{
  "num_attention_heads": 12,
  "intermediate_size": 3072,
  "vocab_size": 9993,
  "qk_norm": true,
  "tie_word_embeddings": true,
  "parallel_block": false,
  "init_std_qkv": 0.0197,
  "init_std_o": 0.00464,
  "init_std_up": 0.0197,
  "learning_rate": 0.018,
  "lr_mult_o": 2.0,
  "warmup_steps": 70,
  "max_seq_len": 2048,
  "doc_mask": true,
  "train_tokens": 774200000
}
MLP neurons of a small language model. Each row is named by its layer, matrix (up: input weights) and neuron, and shows model dimensions 16-207. Each number is 128 + 32 x the weight over its row's rms, rounded and kept within 0 to 255. Numbers have three digits each.
A block is one neuron, or neurons of one layer that tend to fire together. After each block is what it responds to, as a language model described it from the Wikipedia text at the highest values.

L2.up122:141107146124085088176108125127135125107052111169107143127116165172106153100102113088116127143099132139100112119082084092173122169145186138161133160106114098115132158134142101136153096163187126143110113121177171141170126143131067117102075110115089128078092174151114112108102190121118117060147132170135119094084167111166161121161143111120109132091152084091154110065170168044100108165155121131133155184096225094083153098120149094146123115081119126096128144173157157140080121139116199145136123105203161183126127164117175125125048174095223123167160109120101149096176109176145147136
L2.up527:130120133099141127207177134143118106085145067129114107094081103149108132083136111117089163110137168143116204182158113070133124120128183102157089130107192142152173075120128118154096116110082094205095129091114119134116072122133101055153136159080120118198133162089195186116127096132134113085141023135091143190123133126101122160082111119151110119090102172171164090137123199172138105094126096098128153115141138110163068155096088121104176111111160100146164095084191101144125118115128091149182131144159160130146155177147143121186106135145122072109112176144137098097107152090138177149
L2.up1512:162189129146137119143104054136085082131102021150175145087090133109132132133148080169080122195130098159164133134120123125153211145153164129090164096082123151164147132169152109162170101159136115159157103071102091119059122114197117131098141127164099140119117088141110122165135205090138104104125148121134115102098114127081088104115106125150115145149171099156144170145157110071136116209149156102185175090150125084187177167046133099100122142102172082168002076128188120128152077153136164144087137117129140129142115106090131098095136125159154074084107085185166133100219105106204156146
L2.up2856:116145107133095186156066137068118098071077110167149131140149108155143132198097148159153100119078110116141126122135110154104160111164157148111165116136131113133115133113070184123095130123133141145122152124169095074194137138143174166075078046109099100085161160146119139131114106148144126087170107082142097142100072100155117148095118143101119102103156101089093107154062059130084132134151084112137129131124123080125128120129151170155102106148079150131180129195101138071122082135109131133157124140125184156192118118109130094155117131142105113127115118145089127121125117182135107143
Responds to: Opening sub-word pieces of longer words, mostly capitalized names and proper nouns, such as Mar in Marxist, Martha or Marini, Ar in Armenian or Arsenal, and New in New York.

L2.up17:124206124190138110134156139149142085154168119170142163120092149122090121102174162093122156161142117135140130164067126205149146123078163181090134095104152147134178117123159155110152124123127145122142130127162060135175129148130109116138123128132095142122136115125197105144111121129148113119122171111165034145077171135139138105180174105120167129097114167180173122073151179160134151152095145119102050107144139076136073127121122134150162136084104152177113120126126136107128125188117096101149111166073101154132116141136112138147149126079140079107101141097117105186174058171148129156
L2.up1544:135205172083208083145144147115167046097190110110128145119058152131135151147156168119120190097114129136126137175157169072158078132080146140181130135092132134078119151083102117160135138191071103124123175144135104137087164120121120135113151097145125129086156140154095121095129174117202074132107129181190165126144169153119144123127074134102143132153095140186073113136162131067092165102115164129118069109130166118182120071167158163129119110139061088138154142114144146156152135161150082157125113174093091128126055143126057129130092151144114114176132133113153125127160044140134120135
L2.up1681:105118129115125123107085183172097193076154102140156059098127127097129117119175120143162100146125156120194162111118120206127154078112096100071137049111155148074145127110142166146135116151120096067111142114133122077125113186096104166145151124041122099120156105128140108187094145069113112113107103152157107105135126135147172142117082152132173115148093175168108132137169153070131159120087139116150087145132141131130061087124079127132134126132075127125111158148100076115133163164096111180117086103124118058157138087220158102131122097095125081117139140156140158127135152182070142152
L2.up2236:138094171101106108179117093115163116036201180128156120152118131117097218088121171111121132112064168149148159101122152131065090074136169140171125160118135171134155115117148107153125132115136112137119158127136150124195126050140079113113120156166097095132164118158186107137145160127141103101159127090175150110156174049122117148197113108124173157139154131164177132148066136117115117111136083118144087148112068136136093114137140141129133093154119118141122118127065143096167082187085165072154105107154113172114197174086164133115171110122137100173134168127150110150143124129137138164
Responds to: Ordinal words and suffixes giving rank or sequence, often after "the", such as third, fifth, first, last, 69th; also stray "th"/"st" inside names like Cynthia.

L4.up81:126095150133125103166098125145167102114161089138159135076180111127156093136194184138121152132123101115094139075080099157154181135118192149076140070131112103148099152159114152124123171093142106127102137081146204108098124131111088120162123139130121095092089147105142154139071121065175188110102152151114153164115156140158156163150136109120135077151157149140178058091127052108122128072089142126141091063120111138109148103112141112143116131134104065104165121080185159101143218111143211130120132164073113113097127157177099155094113088142125136088127159121108147133177120102125184102
L4.up626:122139032130189096123173117159127090209069084111127150116163114136171149124105175160121191071040155140116074161155148170148100150184119128112086121149153130101179153081108087144105105175170096107113172141125058130058132127093088156146079118098104130159118104134163131096087125146128113124183142131097134161161160136153126121179159124166107150155135083155166152156118088082152138166162168149103088082205165128143114115098154113143135176144144166133086150138160091084164106076096107131174139175173134111085083048132140148143124118137161100116142126174100077138123195094135162048
L4.up753:140125157122112111185054119143122132123102124118141084117177146187119093114115106087119138174099124110106145148068116081170095139154147117088106119115121129173136120080127136144171138100145139117114149143127085126154078146110116065107129148150115166142126165160123154128052094136116111076090119117171100154138108160161110118139192108182135159170215146179125151143134137172114124057140179077133139102154146129119124133121148183089133158127115106116116087096103093140149149149132108107172095199173102115121128125141107139163122056177138166138157143150084120146103134058109086110
L4.up771:183078087130154110162109145087080104113125103125074144152122150124158155189172125105118088108102144133153110089186163141135119158113128168132142124090066083158151098134151171127120085123142172096137173096130112102052145138118166091129081135118139158174169168131112100155131110148165106144100129110131065110147098101158067089176122141170157072126150139143153187150056111095122152157108176163159084133081107109144127150122094067122122071118169178068156120072152146096089161165112140146167122169112135120093185146133108158094098099168123119144144205150123118098170155164144109136
L4.up1834:121101134159137107123139132132117205141168166095157095097099121085130143135147079055155094125130172139096117103125077106143112168087148201158166141096065130191224144109152076145179119120135107114173087160196067167137153132163132195153155144181137170249171171140117126163137119109130105107137149124137146089140161141193103118164159179165080122143185136130158172074121155115133134203194145098094110150142114171139193140167163080131142141142106157141086114114152088139104112138115167105120139158150079120125104148090151140137112136142103100114166133144140115081137109119061118115
L4.up2503:126108144136097113199113155107118130091123119094155116122140125167172196100115095148194162104120152128111090083180150082106133119173133109138125105178110140182120151064123172119148091111134115144093105069178095094209116079125115110103195160083057127141106120157099137126102089160094096090134145074123118088109182093134145171078099066145089173142105147167100111176157125130142118099112142148148109163153163129087134080100087090131165099069138129159092135145115151104135187124102144104120091168124148147145135148116128163165065156186149144072167136163119166149192165136157158165
L4.up2552:157062164130133158128123184157129098111121112102182149194184174113171154131130127145158136131063082153089099090081146100121070093115139134146162130133137092132197139117115106125136114155145186150134112138170154131136125146154143126112116094106100108099165185103146182102084076082102149090129112122142168100150138134178115116170182137103149193165193131150130146089145143128091118171080065140173142148117141110116120109099097106095141160116138145152117181143165151108121093080111101111107079113097151143148117089161110185132132104168118143133131124183071163175137080172117127152
L4.up2679:118133168087140102113105122116084132147108048096119114097132178113130116103147199112108143149116158164085106146062122099163139136162105139153123089088137155101091138120077123108134112123095164144190093139130111136149113095126090209073123140124177098105205117134126119147081146128186126053190075098132159163168137093117123117171135150130129116120151117190109117105118149122119131135119113152133081116118147155131125099159163105156109134155087140146158102168162188076149144100073100132133082119200162105052062157125152109160139136142105107140137129095163140125129137121185096160
Responds to: The words high and low, especially in table headers (High points, Record high) and rate descriptions, plus table pipe separators and the verbs led or resulted right after "This".

L4.up1:146086160076115117118130149112130157084110128127113134149141126102153057108193131194084122110091187104089088145153152102143150148106128054194146087122104130120088195181095130137141109150164103147097125042115164112139075083124151130151133163134120137118099143055114098149062112169151174122146074189138140144127107094121104149115132088087201101105140136171135159181116087184096068056130173119126170148164095124109154094113103109160126112130125073174103111144150156106160135227119145111049164195084149196162141133063135107084097142092157123133104117096143139099143166119170152157
L4.up75:092091117104110120084064125144086076147119110155134140171091116095130117167121077144021079073141120134146131156119126047162123066124178087151112136108196117116143139119136196139114122147103092138131136131106148160187172148104146146062134177094108146182114180147151142155133132119132149137093104160127107122144160136153178074143134113130173134109082086156098139166069096166111108081127091112107162092074126133141110124144113158107138066088109140153151123174126139138211139083064090095096201151136095129131126140161080115107160047142156122085164148139120087097169130133164103153
L4.up840:108161168146153117187113130160126147157148153126122191089131223153142146112163140145081139130082139150188175137176137139113146153161121162128091132116122158109140113130123130157154126153127125176114072123153163150102122135088144138143110090113138145102172090121116131118108109101114131050090136115141118106140161109104160147160124150125145148117100086137091143212154050154135162149196093105142176083166173105080106100163145099101162137118158079119138124127119141168122134117121151124118160098130167119152122123113108137115141156128125020079048149116117065099147198078152133142
L4.up2011:143136114143109178087182074145178101054106167131101157151129134096088139113101110031104170108168126112075100128099140049097168114125120063122113093078153127130170126104166112162144111188127135174091130115073099181073118124077155142176123038110094148126067154106075116138140117122137117120163131130149073144167127185154218087150159167074134170172104123136173118192171137149128127149150134139153202171147102122170131135143096104155132119134167107138187124155139192182146116118173109050136123133193099118127119097139104158072146107107165114132176133163163158126113181133214138135
L4.up2103:102128151137128105140131113069154040231111092131095128165110134149140146136125136113157116128136119106113132132139130109139134139155082124165147136157192134143126162138142130172143175122135135097123150099131126090122134178118134124111082134120119129192070133080151097205125152106095173103121043115139085059178167171167093095113101112131107110165146097074081171187143122128110129108138113138091143189138130097203181133131111133118157103145120079100060129099162103134153091116171065039145093155132157111126143153126117141150106110140159081120083150115120122149105122078164095099
L4.up2337:131128202107148088100036125072115087121196085132074128165136126068160156140124139126117145096159132106138075089141152104176097153138153123151137150167076084072163115143119111109071164177127126169098073171115163127138120113151180147123144137134105124130088088161167185134098127171208138155158114121167138115153131133101142093136106113159127075139168101126124113170088133134085112137129141140174147204125051046090093135143120104141087151120155112074072113167160166142170133097100090132111099150179124112152059093140120112094114133144103019097108085150087130136106083150155124148
L4.up2663:098109146106097167102057097108172126115046129105116123125110172137122160144186160153074162183140152153102144134126173153119145150148187111093099132081143109129197137148096126118187100089038140184137106110098084181169096118202188084135101162115164160159073140151116105086146073084112096121085098173110189157105169154151123154189178149124125143180063110132087134097093074110082092108197080110139134121159146135146124123140089147140093159131109119105149096118110126136106160100163137130102117186139129166164163136113145168114116126179105136084083136140172159105191145109150140163
L4.up2942:105139165140119142085112109117123070075142153165085141109142164063136135175072108186106110119105113118161096159196132154158099164174147171148135130136148110113108140103121155130146097158122140126143118127134142124104184142107178222089088114109161103126137165073123133104128098174152075144122104187135104117145109098038155139139134114115138155129185097182137098126069064150120131116170135166165167117161117159124160141134101196143132151118189107114167128109132117059103113169142108182093092109102146103117149180130133065089132141155126140144112165182131137097144124100129104092
Responds to: Fires on word-initial Mar beginning names and places (Marion, Marina, Marvin, Maramureş), plus mid-word pieces like ar, or, as in names.

L6.up1985:131086133108096188131141153109079099108104141174139082103136137163131120160081141131132128098175139127190096111083193135101097144096122089166100059097157094151147155105075092117083117165124147115113123170110136083158115154150179125084133108119142127161128106116098095069101101156168150128120089118139113125110101092180134095128106190114125174108112132160073118120092146135127129116130108117161092173102140164130103092096130153082100098116104134166095144067194176109107166137095125187166084092161103159141042146100139115099175132100137135152132096062177179089106088148165082120
L6.up2490:118103116103130106039107065101139110145136113095097076092162138138109104181147134121036162136097107132084132138152193109158112126162132147097100173088141185083122108133152085190098163171122140137082190110111107152136159108089078094062111167124111118109157069110120141120071094112177171136142089053154166109091126179125123210109078100081137162165092148116086158091117150104066133112083145105089160133139143125152160084119133141184091163118121173137080159090137062131129142094125086132082160173162136150088080152118129128171141045154149158140073178122162163097127094122186103145
Responds to: Column-header words in wiki-style tables right after a pipe, such as Nat, Cap, Film, Certification, or blank cells; also occasionally at/in after a noun.

L6.up643:076091175148135136146074139117165152143172137170105162079177114082151139132092120130088146107166178173095138149075145168114167131138149061096142078120128136124066206102156147126119133160077170168131120166184139088182163093145112103134145115158166122088160143132100180152136185114114159136185102097192180101100096115156148143178118182145128076149130162133162102100084165128109068111148106108124112093106093145151142120115121106147114115110069112113186132163132066124150107183162083164163140105134085140137110137141123153127140176087131140098166129088126147087107103133159134145
L6.up1676:159110087184121179149136134126174119151129127116136187129173144109096122125149137118072128059106144173135137071145069139148146103125126159172190169163164117133141092109125138138149103164080160108126148117122140139129091142152118114151101154163095118125163164126153142075140114089193151142103124137120101124107171088121070138141200182116126150132061094174111163108100100123088064129140143151178125169093220145133135141106120064180142151150148140152165134100110183118129095108128145123116107129065123143106109087113096131109124091138156139160148144124195137121098132108143103103
Responds to: Words placing a person among siblings or relatives in biographies, such as eldest, five, younger, as in "one of five children"; weaker on scattered word fragments and digits.

L4.up338:112149149065130184143076141068117146129126110103109124103127152152117101127115128075141097131206135087167156052089075117089151138164135138201150061097129117162190106101172170115167087155135148135156102083188176166151147083102108104098110129124127153128096131135129091098164149147134107142088112127141102125189147154077145078127124086114119125097092132169127108057123199123152080153154097192080154126126142132120127146162127133096110172087172130110078065125131147111190190103155112175119161129122167110133142134138150134124118149151138117149123134119120113169170080158152133134
L4.up485:078146056194178144122121133110164113098149116158104109100114114101129094113096164081130117122136143153136117112148136164214111151116122095133157126157078118096165076113176167119139110104169129159098142142171105146168186153119135126083181169177178196070177154132131172179114111134109125091112160157082121150139124128169150087109129167137108151147187103192169115135181144166160133152158165167105108162122066134109089126151112089149073139098117179094078115132075122140150107156132092129163144094093184115172112123105177146121181115130085132145132186062128128175153162070170139127
L4.up1153:143069135125133083121094124147102145130156152093149154099147077121168117139103084142156129141160151131088078210160144145171117123119117102109158117074180150154135140096151193039102100082162168072107205164163127122125125164173130119126111112123148210126127087152193172116133115136072093145091088078087118113119177087110082157162106153108159185152103149139142040131148117120141082106114136118072172153152145133144147141161151137124125133149130144174163109104143069119216105113092100133142120130109164143140099151184120119113161111156088173137104067110133151123099149115160128106
L4.up1327:096133077148122157131130077115124074096074118188133112156145129107120069107111142044122142107145136122134180149132127131153133123149119129158127125195109110116117063130160119130136128088195101087172111093155099115142142130124150110149155184102087136173119147147138123094173141136132134166126085125105028175152098149175196167144134091118185138132088129169172140107156118139100146102166126158109141081096111196102130128156153091171137193093145187177157117162097141118171185144114145125081184163135142197178175073130122120106124219152112120114099112125130153161133117159165196162
L4.up1523:075110147161138131127120089147125111098153129148128131078109139100098085134096108157162117092124104110086135157126101169128125145168171074200140060155067060133211116111083108126192076052146153181141131138149103114136162177133147110122137152205153154115125107143204124112137131128108108129102126091086099096059130148101135060111072153134221200099165143135118127085161100148161130126117078122129124125155111153132109169183150110107133147165044163128134098156100144127078107183097159142138125098152185153181145118145106132109124144144132129124127180145125123096094105091107159164
L4.up2143:141137114157060045155165070117188133120153098097141119131146118090173168156095116129148115165108139174099197158130132123133155080115110089139126065125147156125178152111152093106110152173103164175124159035150065176148195111144141103070164034074139121110121160113163124136082079142095130129109134094131161133151145140110118086157150100138126119099080130161123098071172144119132199151127098122076148091112138157156132111099072077176192095125123109107112154134114153099174129104174089103094126109136096089121168146102042148134115176120165107148119167127099221227129130151106120134
L4.up2231:067111117108111109114089114105170093209114192143140147160072152036185080132148174100161137143175154123118144113127143175124123137107176102118134125121105173128123163094124144132169106125185122163134145150126124136096143120154130120089090165107135113151128099153113130106119214126154089162125149115090081094189141093091037132145158126111116166148096126143088155132168095147107127169121099156121144096093126119160108114099121161132152165103090139124078140135108140169069150129149136153106106185181112229174129122133176188129113127102164106101161118079134097143128123022148122097
L4.up2554:176103087120118155139149126075123126092135162098111161141133104107123102084172129129137118100140153147119171123094147085139138057133129163125073142144107126094177124082124144097145102103105104092111117110107108053150113158082128132129081097083109153129099126137092122078081164117137112147022146131098115118101106125067178101094106061096156154150098150132100099079107154088138111101179096141173136149151045155173120182083117121134104115120155168093136163109176119168115164151150151199184089155164149168163161113113134128161135112119169164141094142122156117126125128214113087158
Responds to: Determiners and quantifiers opening a noun phrase after a preposition or "the", such as that, every, each, first, same, next.

L6.up84:126126090133122144132148081099136155155100105148139118112110142110136142106164134191133171091075110165047155126111053085171193162160085148136072125147146116140096101132094125115144135075152121128121186089120172062134097186144175171078111095155183106144125134163092169112149142153152109111131144136128127136135186155149096089116168121119139167155132127166081140101152143148122153111180137132149167098146117124071131077137138125151158120144147194153177095067105152121093154121141092139154085115087120149117123102157100130148118133147108074062141159126080148177110138118099098063
L6.up2030:139120142171156134110128128106094124175191100149144109161116067116102084169175164117155086115150116094099121125147111120129103089169133204104128158144159164127126152130140107144161127139108092136132132132100077130089083175139123148178090071178161100082103121157097141132148210139134164150107110122149140128135088141103134126112155111086171192158104129112108146152107108143148132137198082157149135107041161100109130105158127077130163161096071156117126071127078087174106103169148129147062195082124108041138076155138122128106110125157150107098147098132069165078137178129170058123
Responds to: The first word after a copula or "as" that opens a describing noun phrase, like a, an, only, longtime, last; sometimes word pieces or table cells.

L2.up681:115132118110121148133128077081193152122091136104061128098161154122103080120086166164076116127141165157126141139141109107164175140172103110118162157164171082115112124065093099100127141129087118150114149117123149130108156115122120111129159093130087211125106163129118144148113209094165088172132117128103080117125080122083145143145090134172067158119129098128132139101021014115110166145175123160095121137117147155078098184101162174094167156115102134127087103149118102118197120189150155119158127133117138136166105163113078145115133160077089109140174098157127133132164065093141110118
L2.up996:135081144094157119129157062149128166083176145138087173120085160035141170104119127166107101131142129123096102194175127095147099148108095156173101139124133132085134158148175086124154144149088137143083159167128090104116087153170147149119145133173146071156122153129147130133133151132172118124125152117154123110155081136031128107105127132123104144156118143097155135120108087123156109102217053123147137123129119084109157138133145125115110151125119099142147131114074163086112046179141203125140175167110106192174140127083101128096149140148069097141059152124140198049172145062187108193
L2.up1595:200082171113112134106118089093136149151121097112128099097156211140090085114095161158098122154164095125142115070153075153147122124136124175149147154139131149138130081136091149200141109148116093130164126110186095144129073083134103101114122168132113164156136183112124191171163158098163101153096102104111167125167125120149094138093123117101114090125138121177095106123156133112061138174152122125153121088131055076126079184117138149104091139095113162124118151129082184113187129173116142167121101145140166132191085089114043144150136070079103070124084157125172133095146117070168141197
L2.up2585:159143084094131150169108067123112120093164152137139148169147167110143151141130143135091133101145146142179138126049131171166123113161123130112160092094098095093133122102095107170175089091050065114142133112167162127126114151154130152198124073134075091076093132112117167175143137176078144091108129146168101105140122082203088153147171108107099138169114140094086138163087106151129126091099112191112134092080096173121100155112114070119146175120148181056132120170116125137123121141146091185098135140124126119140117075169115210165113073094136206093109148158168175119176170123170139148
Responds to: Title nouns for rulers and officials, mostly before a name or "of", such as Duke of Parma, King Chamaraja, prince, Dr., Admiral, and sometimes word-initial pieces like sub, con.

L6.up170:160141172062110097134105105124147177157149126113082158158081151102096126149186117148130111099155193125104143125132108136133108110076155085128206147108161132136106115127136171155134137105113186184125141145139122159057168086115110104103091125146083134110141130155159117129031186157085091176083120074153125144149166166157150110119178121152153094114091105144150101157113108163146096145141114105139128174125053124126144121099157101127134193118112100189129145138159124096110172177151079156112121092131098148135124203116111101134151131168128086162108151167103128217071099160205156152
L6.up2064:151142123081145162104125154157142157085102081186118154153112108184096189204201092131148128098148191179213097142111172079113145179119138096114167089141124063127073140093172162156129105139134150145072093126131135067049124097121105122087113231160121150077111099145125117125122118154102150142165162093115066166095127086174099159126180164106144177101149116156130130149088064118166132150096082123108127171119094120125096100160148104131079135135054150152103108111161132155104093162166151153132095114111160132120138149160129107138091124090142096116130131158105138152164135078157175161
Responds to: First or second word-piece of a multi-piece surname, often Italian or French, right after a given name in cast lists and sports tables (Ar-billot, Fer-ri, Bar-occo), plus occasional other split words (con-certs, Bar-letta).

L2.up1200:120184158111106102152110159153124107074136131161097170160078132136125157094055171136144145103123181135143046046084086162133141122106131161143114150137079071161189150106150079128161150094116108144202167152156085123096155063001060117130115141104118131112085110115122154125051155153160149121075175173149145119114152092134129121120125133104180122085142149140160122127117165116114171147076228121101097069116095131160079108130131162152104108208056121157117137146072112152140139060132145108094124154177150140138093071134120090145130117177144087089201112115143136159143111166133139114
L2.up1488:147099185093062110106167131174171129103126105119131153117164101177148137121117170169151129117168089065112116140131140113086136130135119143105150111139118149176105145119154078121130089123137111057148113169088111164145119106148131140163108149113124099121117174103149143133084143134122082165130126116137179125149213088097154157123099152094161125099156155107144091148127078132083153117077145163109115144115174131136153138119110124071232140153084087120092152165124129082129148143112109140113151152161122117158126090218087164128148149139136111085120080064145208123134088164141153193
L2.up2012:132179155119111062145131086112116157080181094163170141100109125093120090186091137120126115103169131124115084129086164176123098077089198157116105091100138114174148187142123178128105116137181133110119118156118078135189117145148085131106097085133148152175144142168141098137144120083101118089172128142153107066191036059121084143112177124126169176139123102170130113120105117206149126083138066046116137089180095060142138157115170134118176133143149149129129157122108137095123099127125095111143148143114140195140091174143123170153135123109145152135108120097125133148128128158134123130
L2.up3026:099205137127091103151129070184129112150074099141161160146154141158100111109122145071167100097109116167092070077094241109103074131078159157102084150075121179163083157112133132058070136101152092107152141178076166170178150108099119146106148149058178130164126125148160070128187145099067144143097174096167156183142143085148177187104114201113136126149174107075080083162106094163147132145071099052126136128112124172188127168118138141129139122167155151163114109110124126131112144125157156152136194082110098150135138096104140141129066122109180135111160141167124110209134133150192155112
Responds to: Words for level or relation, mostly "high" and "low", as in high school, high court, Record high, rates are low, plus relational words like due, similar, compared, moved.